MLP neurons of a small language model. Each row is named by its layer, matrix (up: input weights; down: output weights) and neuron, and shows model dimensions 144-239. Each number is 128 + 24 x the weight over its row's rms, rounded and kept within 0 to 255.
After each neuron's rows, "raises" lists the tokens whose logits its output raises most directly, leaving later layers aside.

L5.up134 [ 67  95 125 104  91 167 101 111  75 148 106  97 119 131 144 107 138 125 156 110 138 114 117 127 154 152  96 108  85 136 143 117 157 167 113 141 121 145 164 138 195 124 115 157 146 127 120 132 117 116 139 178 135 155 190 155 115 117 140 130 147 111 160 144 107 156 164 138  86 146 149 102 112 161 149 119 115 109 133  99  90 106 138 152 141  98 140 127 106 111 119  99 141 139 126  76]
L5.down134 [164 136  75 125 144 132 144 169 118 144  68 120 124 142 141 123 175  90 136 120 137 161 127 141 136 157 159 114 105 124 193 151  87 112  91 140 125 122 100 107 127 157 134 158 134 154 113 169 100 108 131 140 130 127 152 148 133 126 154 109 108 126 108  98 147 105 183  95 134  92 147 119 119 190 113 131 145  88 139 124 139 104 127  92 126 105 138 131 119 118 104 106 104 154 146 133]
raises: " years.", " of the", " of these", "% of", " of his"

L7.up480 [159  76 121 126 157 158 133 158 144 121 106 114 133  68 133 160 153 119 149 149 132 109 137 139 109 128 148 138 131 138 126 139 181 145 152  89 136 113  67 162 148 108 117 112 146 132 159 137 132 154 156 163 162 131  81 151  90 109 176 130 104 107 120 133 149  85 132 121 174 131 124 130 168  95 107 125  93 104 105 107 132 111 166 165 142 146 108 129 120 102 145 112 153 117 112 154]
L7.down480 [122 141 148 110 167 140 186 139  74 110 145 160 123 145 163 117 153 157 103 132 149 139 188 127  78 133  99 141 120 133 111 136 121 124 149 159 109 167 120 175 138 115 123 104 142 132 139 102 119 107 110 113  97 113 128 123 131 120 135  69 129 191 188 139 151 121  92 145 108 150 121 166 156 136  96 130 141 172 135 119 130 110 180 132 161 139  88 112 113 110 139 157 166 121 151 149]
raises: "ions", "ions of", "ions and", "ions.", "ion of"

L7.up1206 [162 105 115 151 113  83 130 115 163 148  90 141 145 136 122 127 136 140 132 136  94 145 130  90 122 143 164 137 123 137 180 140 124 108 133 147  82 116 107 129 130 114  94 152 120 161 163 145 128 115 128 109 145 135 142 144 161 106  79 171 100 147 104  97 137  73  83 143  93 159 142  92 101 107  74 102 102 105 161 108 108 126 131 137 136 149 126 133 126 116 131 130 149 111 174 142]
L7.down1206 [153 181 126 130 172 122 128 139 103  52 169  73  97 121 116 135 139 120 109 121  69  92 116  85 113 116 108 132 173 101 130 143 136 167 135 118 116 145 148 143 149 152 146 176 152 138 127 155 156 179  92 138 144 172 114 132 118 129 109 124 121 114 153 139 146 100 145 195 116 142 102 134 111 119 124 161  96  99 102 150 123 142 146 142  78 123 110 150 158 155 137 111 112 153 131 132]
raises: "wick", "while", "ener", "ever", "ces"

L5.up569 [171 147 163 142 141 115 121 139 119 125 109 105  88 123 115 133 162  72 132 154 114 140 166 115 170 133 177 127 107 126 117 100 118 135 108 108 154 115 137 141 102 116 135 168 108 136 194 125 112  95 121 111 119 109 122 135 142 116 120  81 183 166 118 179 157 139 127 156 151 127 114 103 107  45 133 119 168 156 135 152 150 130 144 129 141 102 135 148 148 137 109 174 105 110 126 147]
L5.down569 [131 144 141 119 117 133 127 155 144 146 120 148 111 183 186  75 122  67 125 163 112 117 162 100 128 138 180 160 135 143 132 133  94 139 167 112 129 125  97 164 129 162 158 176 142 155 168 132 121 131  90  82 128 106 115 103 143 142 167  82 176 146 113 168 128 116 126 130 141 116 110 165 102 117  59 136 137  86 146 157 184 103 130  99 123 126 128 164 130 100 185 126  56 141 133 119]
raises: " in ", " in November ", " in March ", " in May ", " in June "

L7.up493 [114 181 138 135 106 133 158 101 101 112 117 171 108 163 108 156 113 146 176 100  62 120 117 162  76 180 136 125 176 159 124 148 105  84 112 124 115  87 111 128 124  92 146 142 126 136 150 157 114  97 112 132  97 127  98 127 101  87  79 125 101  81  94 173 138 116 102 138 124 157  97 159 144 134 112 133 121 103 119 145 119 122 107 117 150 110 133 124 136 130 144 127 102 149 115  99]
L7.down493 [151 162  93 153  98 161 141  75 128 112 103 136 107 186 145 166  81 120  91 180 114  99 179 154 127 107 126 158 119  99 127 138 108 138 152 113 145 137 126 147 145 126 161 156 109 110 169 117 128 132 132 154  90 151 147  91 139 127 178 151 158 140 131 179  97 129 141 174 156 109  60 182 124 129 119 134 125 145  90 128 137 146  81  94 164 127  97 130 110 163 117  97 113 190 130 145]
raises: " held", " attended", " hall", " at the ", " was held"

L5.up1500 [124 131 125 109 120 151 118 139 139  90 163  57 125 146 124 134 130  97 161 119 150 114 135  97 119 115 121 126 164 127 156 100 128 136 123 110 133 139 139 149 109 116 101 132 133 175 120 132  61 119  91 139 101 168 104 161  97 116 122 192 140 125 166 143 148 106 125 123 155  90 146 134 110 119 147 140  95 157 108  88 120  92 126 117 120 151 129 125 137 157 105 128 144 140 130 165]
L5.down1500 [140 178 129 133 158 144 118 167 145 102 154 113 112 121 147 114  89  84 101 141 157 133 170 123 138 169 111 110 105 111  96  86  93 104 110 150 123  93 110 150 144 143 140 138 104 133 141 121  90  96 101 150 153 134 143 108 148 147 114 151 143 163 138 113 115 165  78 127 119  90 131  89 150 147 147 137 145 172  81 107 138 132  99 128 124 145 103 136 138 133 113 127 120  96 159 136]
raises: " by:", " by an", "ated by", " by P", " by"

L2.up365 [108 122 159 113 124  98 150 125 113 122 151 105 141 110 136 110 122 147 125 169 201 135 123 102 131 114  69  80 102  99 149 121 135 131 117 123 114 160 117 107  99 134 105 145 147  91 142 104  83 121 152 136 107 119 105 101 111 116 121 141 106 178 114 152 100 135 138 108 107 144 152 162 127 146 119 114 149 128 131 107 158 178 106 176  74 152 136 119 127 134  83 109 110 147  86 148]
L2.down365 [148 143 118 126 115 149 115 141 132 123 117 152  87 133 141 150 164 103 112  85 116 137 133 143 105 107 148 169  94 150 125 133 105 143 124 167 155 109 145 131 148 135 169  99 117 153 133 135 149 168  99 118 109 160 145 154 142 134 116 167 167  91 128 133 127 126 136 145 150 101 124 123 129 107 125 116 144 172 126 143  99  96 162 120 126 153 125  98 116 161  96 145 159 136 128 111]
raises: ") ", ");", "),", "), and", "i)"

L7.up584 [107 121 132  95  96 169 115 126 116  71 106 124 147 152 150 160 117 145 128  86 101 152 154  92 168 165 160 134 111 102 100 139 106 111 179 164 150 126 131  92 146 142 103 128 137 136 117 148 113 133 125 114 115 147 100 127 139  75 164 141 122 168 131 127 113 127  94 171 104 150 125 112 119 158 134 133 108  99  96 105 167 108 111 121 122 133 124  97 142 154 160 108 159 173  82 133]
L7.down584 [156 122 124 123 116 162 142  83  59 111 125 123 112 149  83 144 125 162 127 138 116 187 129  72 145 155 132  91 128  95 138 133 111 114 150 119 128 142 167  97  97 147 123 162 139 159 141 142 136 120 110 138 135 144  99 150 116  90 121 144 117 118 136 120 138 164  99 153 154 162 147  84 138 117 152 128 160 157 114  83 110 143 125  89 169 158 120  95 126 152 117 160 220 182 123 145]
raises: "ft", "aux", "hn", "ff", "aching"

L7.up108 [136 165 151  83 136  73 149 122 112 124 116 136 147  93 206 110 139 152 118 133 110 123 108  99 119 152 127 166  96 144 121 151 164  95 128 135 115  96 114 129 111 166 104 136 107 153 203 126 166  83 154 133 138 144 136 130 146 136 135 164 159 121 106  90  96 135 127  60 103 159 129 133 165 131 113 119 150 145 128 126 151 164  71 139 102  93 137 110 149 158 127 115 130 132 132  99]
L7.down108 [153 137 123 128 131 134 105  83 138 143 120  99 141 170 158 132 154 148  78 112 105 127 143 111 141 129 117 160 111  91  96 152 122 120 107 139  83 147 130 152 173 126 130 136  96 108 122  89 153 136 186 110 156 115 111 133 127 151 138  89 131 112 117 136 142 112 113 146 123  79 156 142 151 115 137 117 116 182 142 124 109 117 114 151  98 137  94 161 137 125 157 169 164 125  74  92]
raises: "ally", "ity", "ified", "ity.", "ality"

L7.up1416 [110 152  66 121 128 125 157 121 128 116  85 111 124 145 139 140 120 186 108 137 129 167 137 103 143  93 150 111  97 158 113 134 125 169 145 149 123  78 111  85 140 107 136 134 116 136 123 136 123 113 131 148 108 117 161  90 141 165 146 187 140 152 139 133 132 178 133 114 114 119 118  82 160 150 139 125 136 120 125 165 188 154 114 127 140 136 146  97  80 108  93 156 132  92 138 166]
L7.down1416 [173 116 135 123 112 110 168 129 123 102 110 111 147 106 121 153 130 132 151 148 127 132 105 153 130 128 142  70 119  72 123  70 112  97 120  79 118 152 165 150 149 155 138 109 164 148 125 157 134 171 124  97 137 153  85 110 165 169 153 142 171 163 135 108 129 122 125 113 164 139 117 165 143 132 175 133 121 140 115 115 170 101  82 104 134 121 125 136  85 104 129 129 116 126 106 114]
raises: "ore", "ure", "ate", "ado", "ute"

L7.up856 [146 105  97 138 120  95  90  90 135 121 115 166  98 121 135 133  99 150 110 130 133 128 162 138 114 108 140  93 113  99 146 116 147 170 150 118 155 163 174 168 122  74 105 134 123 127 142 111 118 130 105 151 164 107 158 119 120 162 160 114 124 110 120 107 162 121 132 112 108 113 140 127 131 141 166  93 155 146 118  95 148 144 131 123 100 161 111 152 142  75 132 100 162 172 132 135]
L7.down856 [124 101 116 158 122 120 142 167 111 110 117 133 119 136 126 122 170 118  95 142 154 139 170 103 143  73 114  94 117 109 142 166 158 114 166 149 118 159 148 109 145 115 152 139 103 133  89 142 146 104 122 138 144  50 124 108 139 128 133 127 107  97  91 114 157 153 104 156  98 120 153 143 110 148  94 124 114 124 136 134  96 140  88 125  97 137 147 199 142  80 113 106 125 147 108 107]
raises: " that", " upon", " itself", " on a", " on"

L5.up1166 [104 167  72 115 100 126 122 141 138 137 134 148 124 105 106 140 127 168 128 116 146 141 118 116 160  94 138 137 107 135 138 168 143 135 147 138 108 185 148 131 119 127 145 161 139 118 106 140 167  95 119 148 167 176  81 133 110 128 124 152 114 125  88 138 131 140 115  77 132 155 133  90  55 131 131  91 156 122 112 109  82 111 136 139  97 147  60 108  97 104  80 137 141 135 138 135]
L5.down1166 [129 149 122 125 124 149 124 169 117 110  84 102 130 129 117 121  88 110 104 186 144 132 108 174 183 156 142 105  99 110 150 111 156 136 104 141 115 110 168 143 145 125 119 134 159 134  93 135 117 158 145  83 151 112  88 126 109 154 153 125 150 152 103 133 104 136 123 124 158 145  99 145 104 140 118  93 112 159 136 162 130  92 145 141  94 170 103 159 114 116  96 172 140 202 141  94]
raises: "uring", "ored", "al", "ater", "ary"

L7.up1102 [125 114 115 127 116  89 126 142 111 117 128 114 177  97  89 113  97 121 177 114 139 183 144 131 135 115 129 147 182 180  97 123 137  94 132 158 143 167 111 140 127 118 112 128 134 125 126 131  87 128 144  90 106 144  73 170 109  99  88 124 145 143 123 150 127 119 118 108 101  93 106 145 142  65 135 155 158 124 143 117 151 112 136 119 154  75 121 155 138 126  95 139 117 126  81 115]
L7.down1102 [156  93 141 119 102 128 119 127 132 174  98  90  99  99 180 129 143  76 120 159  78 134  78  85  92 112 125 126 121 141 142 132 179 111 163 167 166 156 154 103 145 123 161 123  58 123 108 115 159 120 156 133 157  98 138 119 109 154 156 121 130  85 142 126 146 127 102 127 139 172 125 157 115 151 115 130 102 137 108 115 137  94 112  58 111 111 104 133 111 139 170 118 161 153 132 116]
raises: "| Preceded by", " rights", "ishops", " authority", "ency"

L7.up351 [141 133 105 161 111 112  82 142 128 110 120 101 117 118 109 132 126  68 138 121 145 133 138 119 103 136 149  84 162 135 114 135 123 131 102 137 138 102 163 152 147  96  99 105 105 137 124 141 118 102 116 111 166 140 111 121 150 133 117 156 161 149 134 113 161 141 145 129 102 151 127  96 115 108 123 117 131 109 131  79 113 163 140  83 122 132 116 107 108 162 114 124 128  93 128 123]
L7.down351 [129 143 175 129 135 186 114 125  90 125  79 176 118 116 112 201 101 136 110 107 120 177  88 105 154 153  93 104 137 152 110 113 157 104 107 144 105 134 145 117 114 129 135 130 161 140  77 130 140 125  77 107 102 146 105 124 118 114 146 117 164 125  90 174 151 122 106 106 135 134 124 146 135 152 132 166 158  81 138 148 162 123 162 142 120  93 181 107 118 157 115  92 143 129 124 129]
raises: " series", " project", " programme", " show", " episode"

L7.up459 [124 107 149  97 119 151 160 150 161 112 192 110 131 151 172 105  72  80 124 142 147 101 138 119 116  82 146 105 111 138 103 134 159 111 152 145 118 118 145 124  98 139 118 102 151 140 146 135 121 157  76  81 125 159 137  57 130 110 115 118 172 107 138 106 146 118 144  99 120 112 128 103 104 127 111 116 106 171  75 134  92 151 118 144  66 130 103 125 123 119 144 131 142 115 130  86]
L7.down459 [129  89 175 123 111 176 125  87 141 170 104 130 165 142 161 108 110 107 157 119 146 135 160  97 168 132 117 139 155  98 132  93 142 145 135 150 162 118 127 125 131 141 151 140 179 162 132 110  96 172 118 118 135 125 104 135 152 123  93 128 146 111 125 173 138 185 119 128 143 138 101 152 102 128 161 128 119 115 127 145 132 138 146 112 132 129 119 128 136 127 145 160 101 149 156 113]
raises: " by", " by his", " by the", " by her", " by P"

L7.up736 [164 140 113 160 168 126 146  83 139 145 139 122 141 115 122 145 136 160 146 122 176 153 140 110 103 133 169 149 152 125 105 180 106 122 160 165 206 126 109  96 128 139  96 120 126 137 154 118 141 118  83 112 161 128 125 136 145 125 142 133 161 115 135 163 148 106 140 130 137 158 114 135 119 105 138 103 118 149 156 144 114 131 142 139 112 151 136 114 118 147 146  90 130  97 136  90]
L7.down736 [158 115 137 134  95 137 154 127 138 140 176 117 155 127 141 104 104 150 114 128 126 126 113 112 103 112 145  86 116 161 133 135 110 148 148 218  97 134 165 165 122 129 114 136  60 162 158 122 135 106 114 117 134 187 104 141 141 111 165 115 122 124 179 163 159 181  86 150  97 159 138 126 139 134 111 135 140 141  89 134 124 116 120 143 136 169 115 135 134 136 172 155 138 154 109 113]
raises: "ator", "er of", "er in the", " partner", "er,"

L7.up785 [110 109 100 161 165 160 143 163 133 108 112 123 123 119 144 123 113 138  92 120 136 114 120 136 110 144 116  92  88 103 133 151 117 103 137 188 155 138 131 149 121 118 118 106 136 148  88 141 128 126 158 115 109 153 131 152 146 142 111  95  99 120 175 135 124  77 132 189 138 105 119  82 125 120 161 118 104 154 100 127 101  89 189 140 120 149 123 150 155 122 137 126 148  84 131 133]
L7.down785 [127 157 125 137 126 133 141  98 130  77 153 115 147 160 137 145 113  86 127 160 148 107 116 132 158 189  98 118 122 103 107 144 115 134 147 159 122 108  91 114  99 134 133 129 103 125 102 159 129 160 131 147 128 146 182  96  95 172 112 135 144 119  96 129 115 130  85 110 143 144 136 154 127 124 132 154 140 111 159 136 115  95 107 135 129 115 114 116 178 170 123 122 127  94 105 125]
raises: " as ", " as the", " as its", " as", " as D"

L5.up691 [101 137 125 137 132 103 129 154 124  86 144 113 149 126 139  89 129 167 106 123 123 128 143 110 158 117  84 135 123 130 133 143 142 145 138 122 122 133 116 134 120 103 165 141  94 105 146  83 148 162 109 128 102 155 144 132 109 114 184 107 151  95 146 122 132 153  66 122 145 172 109 161 136 141 136 150 134 139  92 101 142 114  84  93 114 146 116 143 128  88 126 140 138 125 158 134]
L5.down691 [116 141 155 122  97 113 134 131 142 171  83 116 113 141 101 122 166 135 122 137 143 101 110 172 150 162 124 112 154 101 138 149 126 146 117 162 128 104 186 108 144 181 105 106 176 120 174 119 134 181 173 128 165 118  85 112 107 177 158 108 124 123 118 147 118 101 102 130 140 145 128 128 166 120 104 147 119 160 130 148 183 139 166 147 135 127 129  96 148 127 116 168 121 128  86 136]
raises: " have", " arrive", " operate", " do not", " have a"

L5.up254 [153 118 113 155 139 145 101 112 148 120 124 144  91 134 142 126 131 155 100  92 100 145 137 128 104 101 130  72 100 171  94 130 123 135  99 159 135  93 119 163 106 103 122  99 153 141  95 113 157 100 136 101  84 167  95 121 141 163 119 159 136 118 125 106 112 129  94 150 115 119 127  96 136 165 141 150 138 158 138 158 170 117  94 139  99 144 136 161 140 117 138  98 154  80 152 107]
L5.down254 [133  98 134 123 107 155  96 127 113 101  93 114 135 137 154  79 157 139 161 118 145 123  97 148 123 115 142 146 134 137 154 150 111 166 141 121 120 124 159 110 132  93 105 142 115 136 115 127 112 124 119 139 139 153 138 157 159 116 106 113 135 105  95 167 120 148 126 147 164 154 120 176 132  81  98 130 136 114 103 120 124 127 100 132 117 109 169  89  93 123 158  94 158 127  94 132]
raises: "er |", "er was", "er", "er and", "er,"

L7.up676 [110 111 123 129 118 122 122 125 175 152 128 110 165  86 134 108 142 142 104 129 101 116 156 138 110 120 107 126 145 134 147 145 127 123 100 106 154 138 122 128 102  90 162 104 180 106 136 148 143 153 134 104 168 106 181  78 146 120 133 105 111  92 145 117 114 144 149 130  98 163 112  78  97 138 104 105 135 135 102 135 108 108  97 123 167 115 127 113 125 137  99 149 144 144 127 146]
L7.down676 [145  91 148 112 153 133 140  90 148 143 111 169 104 125 111 123 160 122  86 144 184 151 119 127 102 114 114 128 138 151 143  82 147 125 118 171 121 111 123 130 117 128 135 128 139 115  94 146  94 113  96 143 122 104 163 110  72 136 127 123 120 182 120 141 167 119 101 126 143 134 131 141 147  95 113  76 144 101 182 138 131 108 114 139 100 110 120 122  94 111 180 106 210 114 129 173]
raises: "en's", "'s death", "'", "e's", "'s"

L5.up1424 [167 164 123 119 125 168  94 118 112 117 165 161 152 164 124  95  79 160 148 111  92 111  95 155 133 141 138  61 137 136 120 121  87 156 114 136 110 154 116 156 119 146 113 132 126 153 176  98 127 146  87 152 104 112 148 117 125 178 120 115 130 148 102 146 118 118 125 155 101 167 118 153 133 104 125 145 154 148 103 108 149 125 114 107 116 135 118 125 161 119 127 132 125 148 171 119]
L5.down1424 [163 147 127 114 133 137 114  97 137 106 149 103  97 129 116  83  90 175 140 130 111 109  82 118 165 150 135 117 153 162 121 116  85  89 107 123  86 125 115 162 116 145 132 167 119 117 180 109 109 122 111 140 133 159 154 120 129 121 128 140 181 127 119 126 142 102 147 132 132 110 105 165 134 156 137 129 114 102 150 105 117 147 136 108 153 127 127 105 127 128 113 132 163  71 103 104]
raises: " (I", " (W", " (E", " (USA", " (M"

L5.up367 [112 116 129 119 127 134 142  73 133 125 112 125 155 103 143 123 159  95 104 122 112 126 117 128 121 116 175 178 142 150 111 154  86 136 113 125 108 126  80 127 136  82 163 116  89 160 138 168 132 117 131 183 134 149 168 158 147 101 107  87 132  87 137  93 156 155 122 177 162 112 135 123 114 114 132 110 157 117 119 129 119 132 153  73 182  98 107 133 123 122 164 131 110 106 158 121]
L5.down367 [122 121 133 111 116 160 110 109 160 125 112 125 135 173 148 146 126 113 101 111 139  89 188 119 167 116 212 159 120 134 140 158  82 143 137 161  99 133 150 137 150 135 110 122 117 126  77 134 127 120 108 118  99 135 126 117 123 125 151  98 164 110 110 139 103 113 148 113 151 117 138 149 124 124  82 136 152 119 152 163 130 118 149 142 138 115  82 127  95 118 140 158 135 142 103  98]
raises: ")===", "),", ") |", "s)", ") and"

L5.up625 [120 128 141 100 175 131 140 166 108 149 120  81 131 119  85  94 175 137  44 126  99 110 133 113 163 100 131 136 115 147 110 123 117 145  90 140 146 149 132 121 129 107 127  90 152 100 199 121 131 108 107 111 152 145 117 164  94  97 104 126 130 113  93 103 121  91 152 155 153 111 141 102 156 132  85 111  68 151 107 106 108 118 180 148 119 122 110 137 124  90 122 152 120 129 172 136]
L5.down625 [164 119 116 104 188  83 159  69 163 102 125  67 101 119  82  79 137 171 118 117 141  99 151  86  94 118 134 110 111 113 105 166 123 133 106 144 121 171 123 149 140 103 105  75 142  86 161 144 127 117 150 147 153 111 143 110  93 102 132 109 144 109 120 102 117  94 141 126 109  99 105 120 120  98 121 109 156 117 135 165 127 108 112 143 171 103 148 114 140 109 119 127 121 168 141 141]
raises: " and I", " and ", " and N", " and", " and V"

L7.up43 [141 122  80 115  98 126 115 131 152 101 134 131 111 156 118 155 146  62 138 129 150 118 182 118 130 129  90 107 126  93 141 141 149 119 128 141 125 149 127 128 158 132 156 106 183  66 137 183 103 145 147 128 130  89 153 101 101  90 157 103  96 105 143 109 110 120 136 134 138 138 126 124 178 112  88 152 113 161 139 122 166 148 202 117 155 112 163 115 148 133  72 150 148  62  84 143]
L7.down43 [167 128 104 124 109 101 143 131 131 107 117 142 171 142 160 162 148 148 128 104 156 138 114 129 134 115 120 139 119 119 103 137 129 144 124 119 141 110  98 139 127  92 160  95 125 124 162  92 136 152 148 160 141 140 124 132 135 171 176  96 135 155 134 131 146 118 132 168 123 143 113  99  97 107 104 167 133 144 118 151 134 134 162 138 116  87 109 117 160 138  80 192 142 106 131 110]
raises: "ary", "aries", "ity", "arian", "ities"

L7.up30 [136 109 115 126 139 122 151 124 151 105 143 163 122 122 132 160 160 142 160 161 172 110 100 140  92 137 124  97 116 100 177 128 157  90 128 111 140 125 152 151  92 166 138 128 119 144 164 139 147  87 183 148  93 100 153 116 102  97 134 134  91  79 156 134 106  97 148 148  95 139 137 131 132 169 124 102 111 113 132  95 145 104 162 111 138 114 143 119  86 108 124 127 171 167 109 147]
L7.down30 [163  65 116 112 152 123 101 134 122  94 135 131 113 132 134 162 131 125 136 124 108 152 127 117 105 131 119  95 113 133 129  98 150 104 131 122 125 135 137  94 165 153 116 149 143 104  71 124 121 142 161 135 131 127 147 112 148 141 179 126 125 149 117 121 145 110 116 172 160  80 129 144 153  98 147 150 131 105 136 131 199 109 170 126 155 102 106 156 129  91 115 157 130  73 130 140]
raises: "ary", "ically", "aries", "ari", "atically"

L7.up216 [125 134 126 103  50 135 130 148 100 166 153 118 134 136 156 126  95 168 152 115 113  69 158 132 110 115 112 127 170 110 136 135 109 132 111  93 150 163 147 134  97 139  81 122 128 162 127 157 125 138 161 174 175 110 137 156 101 137 156 166 159 114 115  85 174 107  79  80 134 144 116 110 109 135 181 125 144 139 155 139 128 113 185 156 138 127 132 113 116 142 105 127 148 155 121 114]
L7.down216 [120 150 116 119 102 158 168 124 136 131  93 102 173 135 153 108 154 154 144 110 101  98 106 151 108 126 122 143 150 117 140 139 129 122  96 140 110 179 119 141  88 168 144 144 154 154 108 105 147 158  88 109 173 118 127 143 134 130 141 176 118 100 126 106 161 102 150  85 125 126 118 137 132 159  89  98 119 127 164 175 131  87 111 118 143 133 145 159 162  78 145 127 124 181 176 108]
raises: " two", " an", " three", " five", " a m"

L7.up730 [ 89 188 100 175  93 139 101 114 126 119 119 154 107 117 134 160 115 161 118 129 158  77 172 153  55 106 108 139 136 130 101 127  92 132 114 131 115 149 131 112 148 128 105  88 120 143 120 118 161 116 166  70 116 120 123 119 144 105 102 145 116 105 179 110 124  92 104 155 144 132 140 105 104 167  97 113 144  84  86 132 119 149 100 132 116 120 155 108 108 103 141 137  74 117 173 181]
L7.down730 [145 155 133 146 133 147  98 129 128 159 166  79 107 118 148 162 116 147 156 179 120 118 134 103 103  96 145 136 100 133 134 125 113 123 129 150 147 143  98  96 154 121 140  97 171 138 115 157 156 148 102 119  76 138 117 137 105 145 112 133 139 106 127 117 123 150  97 121 166 153 151 131 121 119 144 143 103  97 122 129 114 170 132 111 159  83 103 133 125 141  98  90 138 151 133 164]
raises: " to f", " to get", " to take", " to win", " to make"

L7.up1205 [106 142 120 127  98 134 160 111 134 105 116 106 112 118 143 113 111 102 154 127 126  98 156 129 110 146 115 129 129 137 112 119 110 149 107  96 183 146 137 155 126 161 147 149 118 101 142  72 130 115 147 142 164 105 145 151 126 117 133 155 133 108 135 114 124 120 135 152 127  63 148 134 123 134 127 139 100 151 117 153 168 134 111 135 166 128  90 116 113 128 109 110 101 146 116 153]
L7.down1205 [100 138 134 110  59 152 156  99 140 106 108 119 124 144 148 141 122 116 160  80 134 175 113 125  85 111 113 118 137 154 115 114 122 135 106 117 118 125 118 166 132 125  88 119 165 121 154 107  97 121  93 137 125 156 137 138 154 115 126 111  95 107 156 158 136 126 129 134 153 137 120 160 115 109 141 114 109 143 163 124 125 150  78 127 129 111 118 127  77 124 176  64 154 141 154 145]
raises: "o", "illo", "ro", "o,", "ales"

L7.up1374 [117 147 102 105 140 108 159 153 180  77 183 139 120  79 155 139  92 143 134 150 135 154 138 138 147 140 123 128 128 135 126 121 148 118 132 132 121 142 106 127 117 129 144 102 114 172 124 146 123 135 133 137 141 143 128 130 117 118  87 127 117 129  88 138 139 120 130 129 150 126 140 117 120 126 120  97 132 107 111 121 126 109  90 140 121 168 123 141 165 126 159 167 147  85 117 172]
L7.down1374 [162 147 131 143  86 122 121 117  96 162 169 156 119 136 146  72 123 158 132 142 114 148 132 125 121 154 106 160 140 124 142 143 171 114 151 122 138 123 139 171 141 121 117 129 148 110 127 116 150 112 138 171  50 127 173 121  59 127 142 121 127 116 169 104 105  86 122 153 128 139 137  82 111 163 141  95 109 104 118 143 132 154 131 121 116 108 118 142 110 109 159 147 157 163 144 125]
raises: "k.", "k", "qu", "ker", "ter"

L7.up293 [141 145 112 148  91 104  99 155 133 143 155 135 178 132 106 135 143 130  91  89 114 146 143 165  90 132 121 151 128 132 122 126 134 161 143 114 125 132 115 167  78 115 141 175 141 105 142 151 131 115 123 156 156 116 127 131  65  99  70 138 136 156 139 134 109 119 102 117 139 147  88  90 142 164 134 139  89 121 131 129 115  92  84  99 100  65 124 155 123  93 137 134 126 121 137 114]
L7.down293 [114 120 152 124 120 142 128 111 135 113 100 152 170 132 143 131 150 143 121 150 127  95 143 115 151 191 132 110 130 126 129 132 128 103 123 112 111 116 118 157  96 166 159 101 164 151 123 132  85 171 173 143 116 110 100 136 173  90 147 168  88 167 117 149 121 103 143 166 127 106 146 113 103 196 149 123 115 120 123 141 164 175 117 122 110 147 110 130 114  93 126  46 166 106 118 112]
raises: " to R", " back to", " to his", " to g", " to f"